config = dict(
    parallel_block=False,
    optimizer='muon_variant',
    train_tokens=879800000,
)
MLP neurons of a small language model. Each row is named by its layer, matrix (down: output weights) and neuron, and shows model dimensions 384-575. Each number is 128 + 32 x the weight over its row's rms, rounded and kept within 0 to 255. Numbers have three digits each. A neuron's up and down rows have the sign that makes its largest values positive.
A block is one neuron, or neurons of one layer that tend to fire together. After each block is what it responds to, as a language model described it from the Wikipedia text at the highest values.

L10.down25:144132082149229141144124086140153100137110131129135135101092130183102153151095102109055188168062155145095128138165134093121116108165104169193120128152133183116093106089125198117142134118120142163121165109139196135111127171136143143170153116161088162162156129105149136136129118130202074162127159052138123132160132099110146173092106178105132129176128131103119124104119105134098127145165110176169100127098137149114118141184194098139204131151168130115093039097180114097113132128137165073150156101097103124121145133161111183136128147156139096155117156162195148098099104188124164183
L10.down110:158180104166150125113083138040139135178144131181093124138082058109165129072097158099170097108096064150183115089069165114088180145124133121129153082153107148096169105127124114162142121165130111151079147128125095141123085068171159113113070157152091171179163118116120151154091094156113187134075146135125104130096164114112129163149131158133115140099121159114134097177103140150108142131135165175088161173142123098092087095228144099153143144114154123138064086094140162115149135150075186076080095130149127114087144185107147175176128177116124104145129140136133191140109129102136171183
L10.down114:066104070112088107173123106115091133110065108192105113162070128079102144142142086149118119102149160175129116183109137129138146129113145112130126082163136129163129080110138197124098157103121110167155118137152134135075170138127087161108150096114137135119136088127138121133124126115125103137047094140084149155167092090156132133159167085113145099158080089102109127167165145136168138156127119122083152099190127129097098163217176106090173142137141129086092126133090114136132151148089111134130106165119139159143157030131076074151106110101083049121118112129147065083204127095058143094
L10.down423:125161161021137165178149106097076109087096119059147123115199149134128132129096089148095131133148141080140081119110100139089144118161110105158128126127100111062048088105156171137135124110202105149115126152131110105115109126084141087075148078213131153116100160062102127094125097124179149132071133115134153130122089138181143099133149156056117141158144111159156096079178153131139144118153096118101156163150202129107161094153085133156147130117154132099162124092149106184120050056087118108144173165111115118177100163171138092172185131058121075184080164125145064115078088167088092113
L10.down722:122167189102121082146184069149132145144090132133136094117172136187122137172139229104089134164162176138137135097164102104123103148076123115090115159093138075108119151114132139137125097116136136146150080116124170117176121127142108101118109113096142129123124095112112104173079127131152112084113162102156115138153120098086183084133116105092141117104151094156146124048138135046152161172135097141106132150174150073126128048115064100107109068150099140137102073207138092093155112167133115082073147051153060145116083124141132107103135141107157135128184162193143141078128162165157177121
L10.down998:087134149000115203155151069125139107103074151098135141150124127185108151130142149111108157102117076103140140121111078122110108130118135132126149155134061117166101112136103076101127195114182214145190149110130123154104174201095146161103157125152127123044155124063140118140108129106108088099114122163170116096096094122117173109082082181117147113132087146087129141078096115164094076127107093095071120133123089113154144139150091082147107122078204161173155129154153103091197153112191106095092136052128160134157172126216145146085103074085121084115100156128112161128127151135106143153
L10.down1246:120072139112148212141145142202098103166099089114105126106144125082091118115137155143152106095109171147105113062106099087106160119043120149113111116093177143116153129139162058124203138190161110125152165122118082157095159153164103146123165072130107147066122139092181160175143067101113112108115118113175139086119102120146167131145213147126123103125135114134135116135174130121095094158147107100158139154169155125112098126072133106122112165101142126160132142092148124147143120118152120129117097143149079133149112110102170148135089217152108159116142177091141149153117137121143109056
L10.down1469:097080127000107083130145081142107114140174164156154138206137099110164174117170077117066140193176115110142195120076140136165126175142165128142138046098121143086136092159149127147149143130133110165126139212130199128097119145114106108160152132123130098133139148100164117157166159153136176150114156142162139109141179089145163168171120114122128121144131138135149139097149065058160126107095180092081071108103136159148115134134194150139119097117116107109153162112119154151166119116115095098122164133162139088099110181050112052157180092141124064119107149127136125167125139220086148157
Responds to: Noun-phrase opening determiners. Determiners opening a noun phrase, mostly a or an, sometimes his, its, or the New of place names, after verbs, prepositions, or commas.

L4.down1391:067093057143108106128158101145085090177134148132131164121046153134132172121138179122146127115177132199162104133153073119113170178139147096091133136088161047135172122126136145140163110144102142134130123104142174062058160094167123137187116128128112127150143098163143127105110112088118115142137115061109150136117133164118115165164189140107103106172125139117141140111158128141151134118091164105109126102133102131102123171128163147171100168130078151145142123091143118137171164160133108163168091097192113163070130100097068170178127147141122104126096120134155130111143129199128067091
Responds to: Word-initial fragments. The opening piece of a word split into several tokens, right after a space, quote or bracket, such as un, l, w, conf, re.

L6.down479:125123115094107133143138117110099200121120101162150124113210113158115131109105161133138112161155115139141114152127063094139177163125156154068092152179103132141132089101128110184153100116138106125165087141141123169117120136157139105096062101073087139105067122108130187187185127203138070066128088094142146144152156131179131167112073144187115136084085141106103136161096089098098127135160101171130138083172114125107094159078076113154175104161151111135130123119134162140126198138143127100064102131143090141117125147154151105125094077122130155119184131181177101108130128151116152179
L6.down619:113143227137097091120123128133087150117171100081121118163095106101081133156156118071169147118096089109130125086103121070135106107139121133069168075157122121128152105160107143113113118119109109108124147145147082188161194147146154105108121034012053107120125078081166126136145139169102143166163140108140154131112101122194164146190181132113206102112129125188104167150128141086143069100131133094152170134113129141116131073129103130161144146154130155160101164131139125095090085079218130095131133099112121101085123072116107113162120116141151178130148109185099137051161155098133111120
L6.down672:064093018123192121111092126184188108090102177120146162142104062123157103098076195102085100132123165121191123099139103118110131113148166121145144168182165098175151152131124107125115089128165130080132087129132152096128118122086128137144119166166105077142158077154088125066117132044116163165104142074136068139105108155136107115146153095087139154136165121117124155131113192080104045088112094128156183107094149136133091134118118137170111143117151122143112125179196177107118172106129102137119156137122166137058150113162095141158139152104094179104070139108155096133157143131109132118
L6.down678:115150100127105112137126107124101123144088156133107202069072148136105096144136155187053094145079131129104113114106089198091198158137121167124166081084104105077151095128108105120126117112155172151125072156099096140123092145140131154099126166074099063106121158132121147122050103154128133133143159154122157125119147126094118133205136103059098101042134084208106130119096119141083120133077100150061079125103151128122161132131106120108082131104103075137135100112052165138051134080089106110117183147085082086114202158117105134113124149115096122108079142103201119162137147145154131170
L6.down753:148105083094155156136183119146182065156124117150177105138144115115142110128133123117185146128128128122189147182180116115098084123112121137135130142160177101086124140144160189044093160123144152100140099072158110193145125173153115111078094134200131148158142174135129142083103160172162157129117140087111152157080167139189096157099096099132102113114170140106129092124108123155169153125106185135097081172109069171108096041105138134094102167108090132159119151084106119051171145177092116103109188139211166148099156172111102126177145045146172143142151099098103130141149118154136125124
L6.down1000:116151176109153147103128117068112094175102133107089136132091122076108149123185137116142161143130116146185186114159151162164124101178115176164121149116164087100146131083208084182184136113153157077109166169157094149135152162127131168142125103121110139117140103107099182120132082173162142136122124075127083192176128146163139140160129170107166138145155097166161176083180096172110100075115122166132140097104144136101127097118202128091117121086164144143133126144111113203083206097155114141126165139156145136131091114098117173124173117146121169120078147098213141142187127102111184164
L6.down1416:131172141255073117158166127137110180140160100125131195082194051153151104146185144099125093129162158155133169149176152190128109121104134129160121126127129137154149142085114086118155144097178111160133161101223121117156188134111106138101118174162156129140128130110180093128138098212139136229121117077155058114090103127129151120167168110127132102120111113146132137087119101124135132130120132131175148147140115110153122147134123088157102144128117106103118170148137131089186106158124144111112093079165131208118142107149114062076116129174121147138179172208123092162083105155143150152
L6.down1487:158090094134159149106157164132097104114160145159165119179177115178159190120128126157143139097135102075120139090146147169135125138083114058138170178080132146139126166069104080097109081139113129124109162148078156149169185156135117120109094147133188149089066102177112123119119129089147133139106160128118141147077097121153159097156173139184095156170140076136082132181147108152113113130083148151144116161102128216092158096118122144150129121142099135159113132127134109114062189121158164152132135191150153152190103104115169159128141151123134140196100136127140133090096097192031155051
Responds to: Table header separators. Pipe tokens closing column names in wiki table header rows (Score |, Genre |); also compound-word hyphens like deep-rooted, low-pitch, hard-fought.

L6.down68:081098138116092098171129174114127098127068222168134124137097155135134154089128120142115093147121171081196077117158142119144130114080151128103163130117139135124133121117115105092100159096141137116089181109111112097125128071176162173134122140135097149083095137181157144134078087161099125173084141106126104059125096072125179184163164131146131090110119166104125168129143180143142155156127135063089127118144130139106164154177082161080095185044102161166154160124146118061137161114075173121187045073106105073159149178140109074151126093115130110044131119131166095116157105057162188168
L6.down194:103127102227107161094130073086079154186120137138181137103108129143116119114100143140099156161086152097186112184115154151120062030157153188164128172106142064096119127150121193069140161141185113113142079099135138108124113135239139111192167115094128139117124104053172121056170117063084138172091153119115153117173107125198153103115130150084125086109070125111159136126130158188116142118108136109107110132137123165067096139154065121123100142129142085132129166056157131148191095088087144148157166101152123156167070130137147139102105085149139132117102112091124116134165122160106148070
L6.down338:177118162122121095123080101133051134106191169169117084077131153122203131143158113129127122058159104111076124161116133133155114152123121133123099118113173134066135118121081116122124149150133138145153109151123199160109114149149131116087236140095186118118081114094136169143158128108099165118171170098133148124123078137090136086138088112079127137128138153096096096129151119125108053140124130098132132155189132155138167104136118133205119178123067049140137113139106121068137091120106122139116103121160191099111126114136089109127060120133130132197117160152119106118109190149114148155
L6.down341:071155107124146146096164167148133218111123118076126152158100137104146112146147136135040189138140119132109161146159122103079089105090170137082150110104111127130145107160140141094140147145103097144126094107095105195115164084183092150115163104077171132060181146130157130125137143109147128160184085094178157072204139181154152124136143142175108089131128117145127111115104137086150117120094143115090114179122155192067132124127129144067177110137125108077111168093121156178138159164142122172178135097200128148186115170113097139065146154124151081140179183102131115131160126154109117195
L6.down489:101148148095144120097134077131051077139134159145157225114121102154123132163168164140084094111158134145143134116137098091102122160113123141166127104147100133126144145168104114141105087100046082137154145128102199098115160172193103116155050120141115138169150139134137110072150135107127098088186097144182197160124146132164155140127105162070077125142201117138139107122137133162154128192167038091090208154129050179096102118189150153123167165130122106163127123144155153053114115090105062116194178155133143107150173178138091133075133114066144166127046121115151141198123113187158112142
L6.down642:114128136160112152126164109102085147114170118105191184166166140177141160107087160156162117114106115133107164114144112178151190109086165089143107103139114096144133148104121151120145119077057058118129140169114219187106138133090114114142111161104133103158184120073098150122116138117136130122118112204145176148130135129098104132129165153129156105096175144108151119032141156140111182126163082181120082171112105121137157170205117089096096197129161120087168125162087117139155161101138105183107133106176158202141164074104038132134173159146151102177164151113147157129145154121155130131
L6.down686:164126114114094109113135125117180114135116146169135136157166138165139105130187128151181146119132155159158159126110125134130125124136161121096152154192129156105060127131119068089085174196113123111121168079122037124118108082079139167114085078074138087134061184154139124084110136087123135099139124168123111097143116157110135139082138130116113128104135158141158129180142207163102155095169119065093107071105150176091185152202150130114075149111135177136088107053095136119094090124102099145169106107113109120117191142148041158157111146127121161075124192144160151128155110133160151109
L6.down962:128151115183056133126100140097181125148118128141138174078078152135137116099087067123082125143071159171106220145138120155138129158123093162165153119070147093185148083095112164098045146084123172165163141150108089096163153150102149127080102146118139168163171183142110196119154095160090074042139135057135084138137148166144128149116175146168081146135154121164116088122095075173131149175115173123087161106113097173185120109120133121135125118129137109062153132084121107145179084163151090122224147146175069149112113124116160072103119143121084156106083145141171164112154123148101132201
Responds to: Mid-word subword fragments. Word-piece tokens in the middle of a longer word, often just after a prefix or hyphen, such as self-t(itled), inc(arc)eration, un(m)ask, air-c(ool)ed.

L4.down1429:085141151047103104137192092149152145152153090116057108140162038101156165145135155129171131140091142079161153097099109091096141133173153163124132160118118148090145109178129158073111142108118149067090112211097087146158161160118130146155065143148091164127076087120109128130124153155104192028103120118104089071139142097091129129125126145164168108067112107129131145056127146113060138111117152097224121139143136154193120158114120159121094113128144141155123143128102118155158190126160164151179136161157137143154085087150144098133182167110120118141116135194229133100100154173107065133
Responds to: Foreign word-ending pieces. Final subword pieces that close multi-token foreign, Latin or Greek names and terms, e.g. Exod-us, Baro-que, Kountouriot-is, elatero-ides.

L6.down108:097157133215158161094123185090151181087138117135133108125114126092141133128126132104117107085123142106152138114119099114113121123126080136070125137166133071123102141175129109135150116109121110114128157148056147110166151094137119129094139140120079135134121116153172169140139127109137163091122062125151149134099095150165087130066171103125111117147138148136093191131148148116119192129137136111097063063075171076182155136129100092193154133046146154135056125063108136209192103064118154068089072189093114132151144165159134103158115099125109136131065123066135099128110134144108174096
L6.down183:064115110109136102112116138142146138126186107171147135084126125158077143150105154094177149084145167136107102125122125123183123067160110156144097120095122140087106111167086126147119130114145085132127165064105117149059032131165122096121081095156142160113137170134149155132133121132099182149105157138146148108190130153147097149123110117120171092145127136177101088147123157114121138162150117126103091109128106106095125139075095163138137139125147103132059153161147151120109145106164036074130163161091080158077125111093140135162115129140127112144144155121128092160084164183050095172
L6.down649:141144112041093070099131148161104121184156118193163167120141170119121147130146131034112112114118148092152154157122161080124096077117167080155147138112120136108092089092092089110084067130117108159110174157126101111144120169110152155093117112130099155136103089179146131130168129102190142131096036091137153101237129065158118109129162179207102096121115131118106113160134155126113148102083125176126147114158139172085166142134100120140152174170154224134111156143147102155099074180099150113159198135149189129151105138131084137165102186096131034135162122168143135129136078085104157177
L6.down738:153152094097106149108170170128175145097127173140147103140136119114146164080119139209140134167111165179068106121177150127108149167100131143114109081109126124123132199120150120108098142162098140078158113131141143091110093137141111152162116107166192106111142158166136128163127130113173166165158145146142152116136177159130062160171153113140081103140125089140101114170110122157171106074122164097125134155135172103089134195102106137104153133161134186061088087116143099097143122124113148129127113137125149155092053107158218200136157140142187127059092168135153124079148132182116110107
L6.down739:132195103076099124141140171168129125083150159199127123154173134127159136129113128114126114102177125091094154102146125099141114097133123140172138151164133140176130141138119105175062071103164124105144146183182121058107074094116079056148093077218162093107140165126151183154124133119167146125110123169127101125116098157142100115120081163153109096140133178136116143135175110129116185109109130167128091102143155135128133151157163109190119145123138089128125109104151169161108146082163089138089145160137106147085151130129089149149136161130124129110119112092121117141145147078107155162
L6.down850:179092181047154168062121151109089164164117108166141164144097115115126141090113104110098113151137082169060122067134085146160097131098157139157061119050099112146122161188085118125093121061119119114113097089111134123157170108136144155189134152106129053131154121104112138101126099030194168196157131121121156165145161162111124109165128115153188175163100127151158087131098099147102128129135112148132103145102123109117108074086168110169145126100099147161076138112096186154139135088161183125167104155060161128118164072103124114068104123079176150174142179205146131148130109126097132108
L6.down1052:154106129127199133104129148100139108182142159083174210136106068071113142058135189139108157198097105147197177100151121102110136125112170149081108151200132148110092214109123132102112077112124180111070140128179093158121125076131107137096111113118089177110092128109140118136103106131147151146127160128157144172160098154153128066136168088156156115116117158181156161165168151131098160156117141129118114165075157125073138180154128143092126161120152119140142136133091136144109124045081134185153115155162087116066163161130145076133089132110112131107097147112118131143152096156139137075
L6.down1202:130122143091135101131111123136154133093147117115078134106118148138140100121142111123125154106180108151129194154104099066096177186119142165094110181151128105158118119155155119143148118086097149098151149159075151127167124069144126123148078081124182145051146129089074146045125143112141131142124140126167129133056117117183101170116127164096157169158149142142146116147112130105164145119110144132040105123047185048063123137138086132115124154134124145134137152163090143055119088133085068151191098159123132158094142116093116203126176176096144115082159167150054125117098145192123135152
Responds to: Noun-phrase head completion. Completes the head noun of an object phrase in narrative biography or sports prose, firing on its final piece or on an article after a verb or preposition: acclaim, comeback, sequels, in an attempt.

L4.down1215:076141100048151114138085162115115089145078103131083123162170164103153095122129115125145135132149124092164094129143119137116136135131113095103132158107117196098102210097083114094104190143116148102156101111116068097076102072109153184136114092200136096131098145176097146101149140136139078088137111159107161167109087055132090118192185131084086159143141118060142081111117127212139131204177077132178123067099163086112100202105125077181122161087191133106093151149113174128119188166123107175164126168088100140197193103136124143188091148158210178114138109112088143188120133144146119162
Responds to: Table row-end delimiters. Closing pipe (or semicolon) ending a row in wiki tables, often after a number or empty cell, e.g. "| 79 |", "| 5–0 |".

L10.down90:053115142089091134169102147180117173117148143124078189123120123145152140142146090128148163127167140135137108141115099100110139117086113112085105109103094089157176124113090125138122154110073129164140144129140135131178172130102148084070159091167117075158068148112134119120138144092112167073153073109082132138090150106135104179172131157059135126177171127152139121038134111039103093134121099144105132088108146166157139095122127150136149097109135231151101068147183148111076117102171101100090105084098119164149183144088084210145181120160160100098094231091125097139092149119130164124
L10.down115:094088186221169132135092187105081125121184123088148098154127118135084176142107115139142127098147060143138061137115129053166081180080109066111133094106184142104093098148130123153102160133147109084140131084143125145119172137151081145108110090120114107130113077094179136094160079091109146118173140180130114153133084144138128113139131106097100060150080113109129134117175111112148094117130140179104087159147084153196150113133168109177129147171138120123175139119144137144046111147108117100116082091167113158140119110125129161176070097102148146141137162142150121187183118154123119098
L10.down329:162185210000175099176146108070111132150108163164129068142135124145127162082124161135096140064124126121145084119175087123161105114095083118134138136121132107101139123127130099111116137198147144099104114146142117148084154106154132122118112120141144088205149193157094158125165114095120095101120140110153133120115171186131138119121162153109135113070082075159137161162175154089177145165162145147116125169119157152112071111172151124117138084117153125137117151139123143149159102094170110150158127196172061158112155178157084093129145115129127107138177078155201138166124112168113158136
L10.down878:079114196133097134123168116145094183098107119157120117168127109134073095106133077130136119106142172114221083118057121127154088170179080139112089173074168114086111127125152112160083178121148170136124101093122115147065162144126114154126172077168078093144132127131088071150148161163157130062134127128094103117090154150140241103110096086125128055116114090166122109140158092101172148076130108202128149145141160169105188140119133088154117109133167143144113099115138107163111178114112160091103136133087162131137162105147143108193084102149134118157091147144137102157123143112152109118
L10.down937:098118127194162117127077122079174118169126118100127161177081111178138100090145154126066152197130098143126118109132150075119139114170120147115137085148109142125115136153208105092114148126112135164132159151127136087133115194130109134149172101135142137128095124104132113135133146152124089116150125117122083102145184090121105086060157062069168133137166092151097147077204173116108126144130153089109093100131078116140129173092168128077129085069110068160180156065101119181135129165085110079119099116133072108096108157147071063158156181108085136120087190090150143107122129107173121117
L10.down1033:127096098206105082144139120213148108228106125104120168098106145090072171072088077155073143126130091237117110138096109161116163141123163131182123083198196165088119168137112074089092156078195116174120115140121126142108115137121198096144096095107133139140139136142134122150143141167203172103105129155146114134120175099136054205162116173120152121166111092097089124153174187105126128080195135135114097117137068170158091115131115117153092153165135124181135049144090132166133089124158114107147133126162136104107180165188083147117197130142132136126102180158143131147122119184128114119
L10.down1172:158126001057103121106113188135090139149137144089131117121123154084224147047139157151127114160108152130146120080134115162102146148118182162245139163168129101128143058138050068148112171130156148124139111097163066116137137096156145127062090111113130117153099170094146154092146169109137096133176099159130100093137139113069109126114153115091110147108168200125156127108164143133136156093153132119180101158084186165116109101125100129087148118143139075112126094179085177152082155120105151122099108144141144170123131140127109131101150132140129161215127099119147168131132130128109152180
L10.down1179:067115130168135142065135118089084149116206087151092123118111132159146203079061155072097102175191121100119111180130147152156165146118082078120142174141114122118178130139142159098078156095113141132091147213174177116116124130140075134130103126128051168124148122136114167128170127142132134098158128129099104107127114081080155123142133119130123179127159164148109098091153103099101132135116185159189144180186181155123135136166125144138157128106165114148164121109153132121122101159086178061111133130132080122158104122174137129156131102116168160101135183086122114115081140159140140092
Responds to: List-entry boundary tokens. Tokens ending a repeated prefix or separating entries in lists and tables, e.g. Plesi-ops after a Plesiops entry, C. lutescens, row-start pipes, and commas, semicolons or colons before the next item.

L10.down95:158172129255147121108066093159164120136132160156103162113157110147140116119073095174121077080152111111126111183118134100123149106157119133128147135072133164100147158142226152081134160151132106188103164208168166114060122149126134111157142133144138116186150150153155110114122139127163098099133113108110101127158156071098090095141159090128147116152127117082098141105135112127201068073137118107084148129154128119081148144139116176152209116148053186087178156178160131110069148167064163113124169121102187135170093127160118109047136155127142157130152130111125157076100139109092181114
L10.down180:146114078217159129122122138140142115127163137118150103125173158117153155088151156136144134131116072113132110192119120160115109063152122157122187117158119165120094155147140132077156098114163110143176158174054079065153093124126123139160103112111088161119120121134154160105080117136186098071142133129115108138058159113166092126124119058150127102174120145181137134115127116114130050100127140135127097105120132117131056105105095126098166080133082100174176127122105085104200204156155124146148123140157182141182114092155136077136037122153113150148150139144141148111091059110114110098
L10.down446:150060154225174130129155124151144180143124181109066115111147127131131085161084177122113113132095127108126136145119111077172136100122082088153126193107074117107115111154084169122132121109096162133152134120136113126168092061129094217133098107120158106203184150158141123100144136051129118116029139121103157142087132135163123109144084100168142098165089134125115119220145143100168122129059167142126113153102093112129108099165096103145146099140136140060128029153144167084106108094117147125117100090075178102093164142091138128136102116110203110162150111126100124093170086112135197162
L10.down468:100173132081115138152118145093093118055110086154130121151140089125153126141133099193104135185136143096105100117097146119163131091163111178189180145113128079182060072178089150132083103141125134105166140109166065091108099109169169076094088147141095121148126137172129172115128115145129124166102159088126188000160129162129076068160109138110110150122164161150108119103155164117090146108150154129168126156105163161132111149150189157104126159108102120126137154101146126097095093154157148135121166088092170141162135143097105120119166120144154126142136168150100145133114133060078082156
L10.down639:047183165151093111134157104094175090151141055148185131154159167095138127191132132152181134114079140169117155097132192102132091102069130139133125155146076108091143090123120118086159115200134120165152083101147100112103127192092172093165088136130158096148164129150134154088086170141151124125142135137098080127112132122082136076163138121101117154143113148098125130163066112050127112125123108128119118156125060124183103124145138172114113181153107166101088115120095092100151128175174092073128077150083134157086162129121116117144124184112166238117081062103153140126128115162134155077
L10.down935:135155132177127119096119125092115143174150117129161123142129070134158146102106082122140109128114119146119140193118169142181121152157125099131104119137116113080171119185184182083153125123122133151063127144169124164111146102121217142211123122097212113079161125039139152107102188110151102142086157092120152126111157132089128089149105176162135118120181151138101165175098113130133083149132213090115122187112158132197142150203162098124157121101125148160126171053148144129102120121107125122108105099100159137121105146171148140170095103136110115123073109126134112108122115132187160147
L10.down945:126128199198084103173150038157116120127167127135077090084096106124078080102136101128139126095123110157131110136126115081100051138128148160149129182159154187132154068197126190106143109133144158120112106140137192111095175106168132152172147057128162099084146182099075126165135140085065130089112145152154105115161137116127091121169133154145079094113213159158026104165116129122140116093108143163125146098131134073137175103188101138149097255150123152136146136124126135134144173076143159124123092098162135130037134141098158158123087142098144126151123111122074134106116144086142157085
L10.down1252:112102174160111089105149077103105142172097112163126103139137079081109164105114180101160162106090127104092100122127120111084112128088139146144119149101082116127137179128085098154128164177113083081092085103104083093115101119107119114102159117159173099124132164136161159153095065091092113150090178098140173088126130137128101094136143145196158098119104165123146125075113139157182104130196101115124131132131121122098126154151130194120097131109162110125062160112161142129119089110104119119161140115164113127112114105084145230104139136097151092114118202125145095135124119120108124100
Responds to: Word-initial prefix pieces. First piece of a word split into subword tokens, mostly the negative prefix un- (unconvincing, unreleased, Unlike), also out-, inv-, and hyphens in compounds.

L10.down6:160137115047150110184083150191168128118135135167153121138117125161095107161092088149067161101105125156164132174125086096123124116173099096148153122152131126155112076133108196162131086187134156129198137103114088083125126182129149127136156139118153159166139114121092167144135078113119062086137142114093132141110176170113095112141073182097104103133118209162145128155098104143089148137110129087024107084143139082158124136140103144125189083164165097136100161114088104103124121086102082121172129115116152066127126105110130114165132121135097101124134061146107106182162140110137126098
L10.down332:128120170121141119175127153115134123208158183129138141147156151120100119136147135126166075156145151107094052111125177063163116205140140105086107181195126131100074127077111118146149127111138063125122134158114122154169087140099209152169145107132163089130120137139193142095199125116108172092140188131188167109147145135154168120124128086105137168119126092098151135152189105126039137120136135123075169111116118129143134149107151159106130105102102181139169204188158127115139111134158135133092150095100117124093154122107081175146095128103120117130168125159161148088106075132162114145
L10.down724:134138049114154104149096050085113130118136130150121102157169078106098117187121093158085141078112191110123110186132163103134172116108172156141095160131166121153133175088180143164102156114146093095136111151082103151136141118144118074113106185065081138128114121142160087153101144110111149081141150152129196087160137135131121121189121147136112038151125223155047157113164141118146164173124159101117143121149106160168138108086108170146124160061161142147131109118130143082103121141146152070101148115120087078169075122104134094088158174091127170119116114093104195146118150088102190176
L10.down916:088140098053134134070149105165164158152104149152120129070114106141135090131094183122109154128128130131124094073085165141087136124090064137128066106113103115138137146111104063066168085090139084086163137075152101133082090129149144144154078105100103052086132080127154115138184134125186168122104178175183106092132096132135161155112152110087108115107107103097180148097048100134114108161175138061135143107138096131072136108129143147138081134171153084108112091162139172142052165095104148160135096105123147154118143172142125160160127081120081107129114084106112148164096094109111139091
L10.down1062:167190118127178106113123170135131113106165148148140181143153114129154112093126137157132079123154168138126061137062067115128101092110173146152166114131086111171141148103073081074132137180109119067174164140139119150135159201086084097125168135126183127146114139085131147080104159152142123118155073144123111131119116126103163142109103115083126089142139095083068096103106118115120129175138104127126123167109194091107141146166177121127099171081152082159159126135121147146151143129119158172096076087117109165155101121128116216141072084123108122107127126097072140194132149145110151100
L10.down1157:108072130185130180111143147074109123133113149154112135178132099131119135141115111129145132095147214101111174096103139122111187121106107144143129182150153109155150136118177070131151124119165144175138140147146154033107126156131124185153092083190100108126136131115141137123152122101107137179122127113137123176118153132123107190133149111097088070072138175163164132104136092084096145098164112111140148090146103140160137079174136073108156104122094153120087129162128169119139138124133163056162118156076118143122122166148134081144091108095119097125159113113154084174117097115111132145
L10.down1355:094099088085070119096147121142117145153164183153135131112145149105068156130188134134122161076167095162140132143133133147124078137097170107126183138101060100202112151160124135098146158194085147103155128078134175125141126122068142131149085141107094186039111114120114112157114159167172135198066146063141157138118055154122070100123108076104142114159055079196160154125157094114156137126113105161136146154084180122127159116105138154114158139111158088120083070126153145147161155055084142119139093183132182139134161107120118138121164113145141131087105117135088091060087119175114144114
L10.down1457:153132015173134103125143084138159068153148155112164083169142149231115142157139107058123106100113126113124099136197072109143146156159122118091162165139111107114151157162100111129139132150093168110164118133161123092175113127101120143138163128160118109149115084116147150107150145103168147089143107142153082101172106065082148111107103160105067116147142116123123144126124074119153088119118113158107150115159109098163067155174135081155105104178159191190167120121110128148123160174086210143164134111144097126127135128124178148165161086142087169129090134078095158166088141101113076114
Responds to: Separators in numbered sequences. Separators and connectors between numbers in sequences, such as table pipes, list dashes, semicolons and year-range dashes (2012–13, 8–8).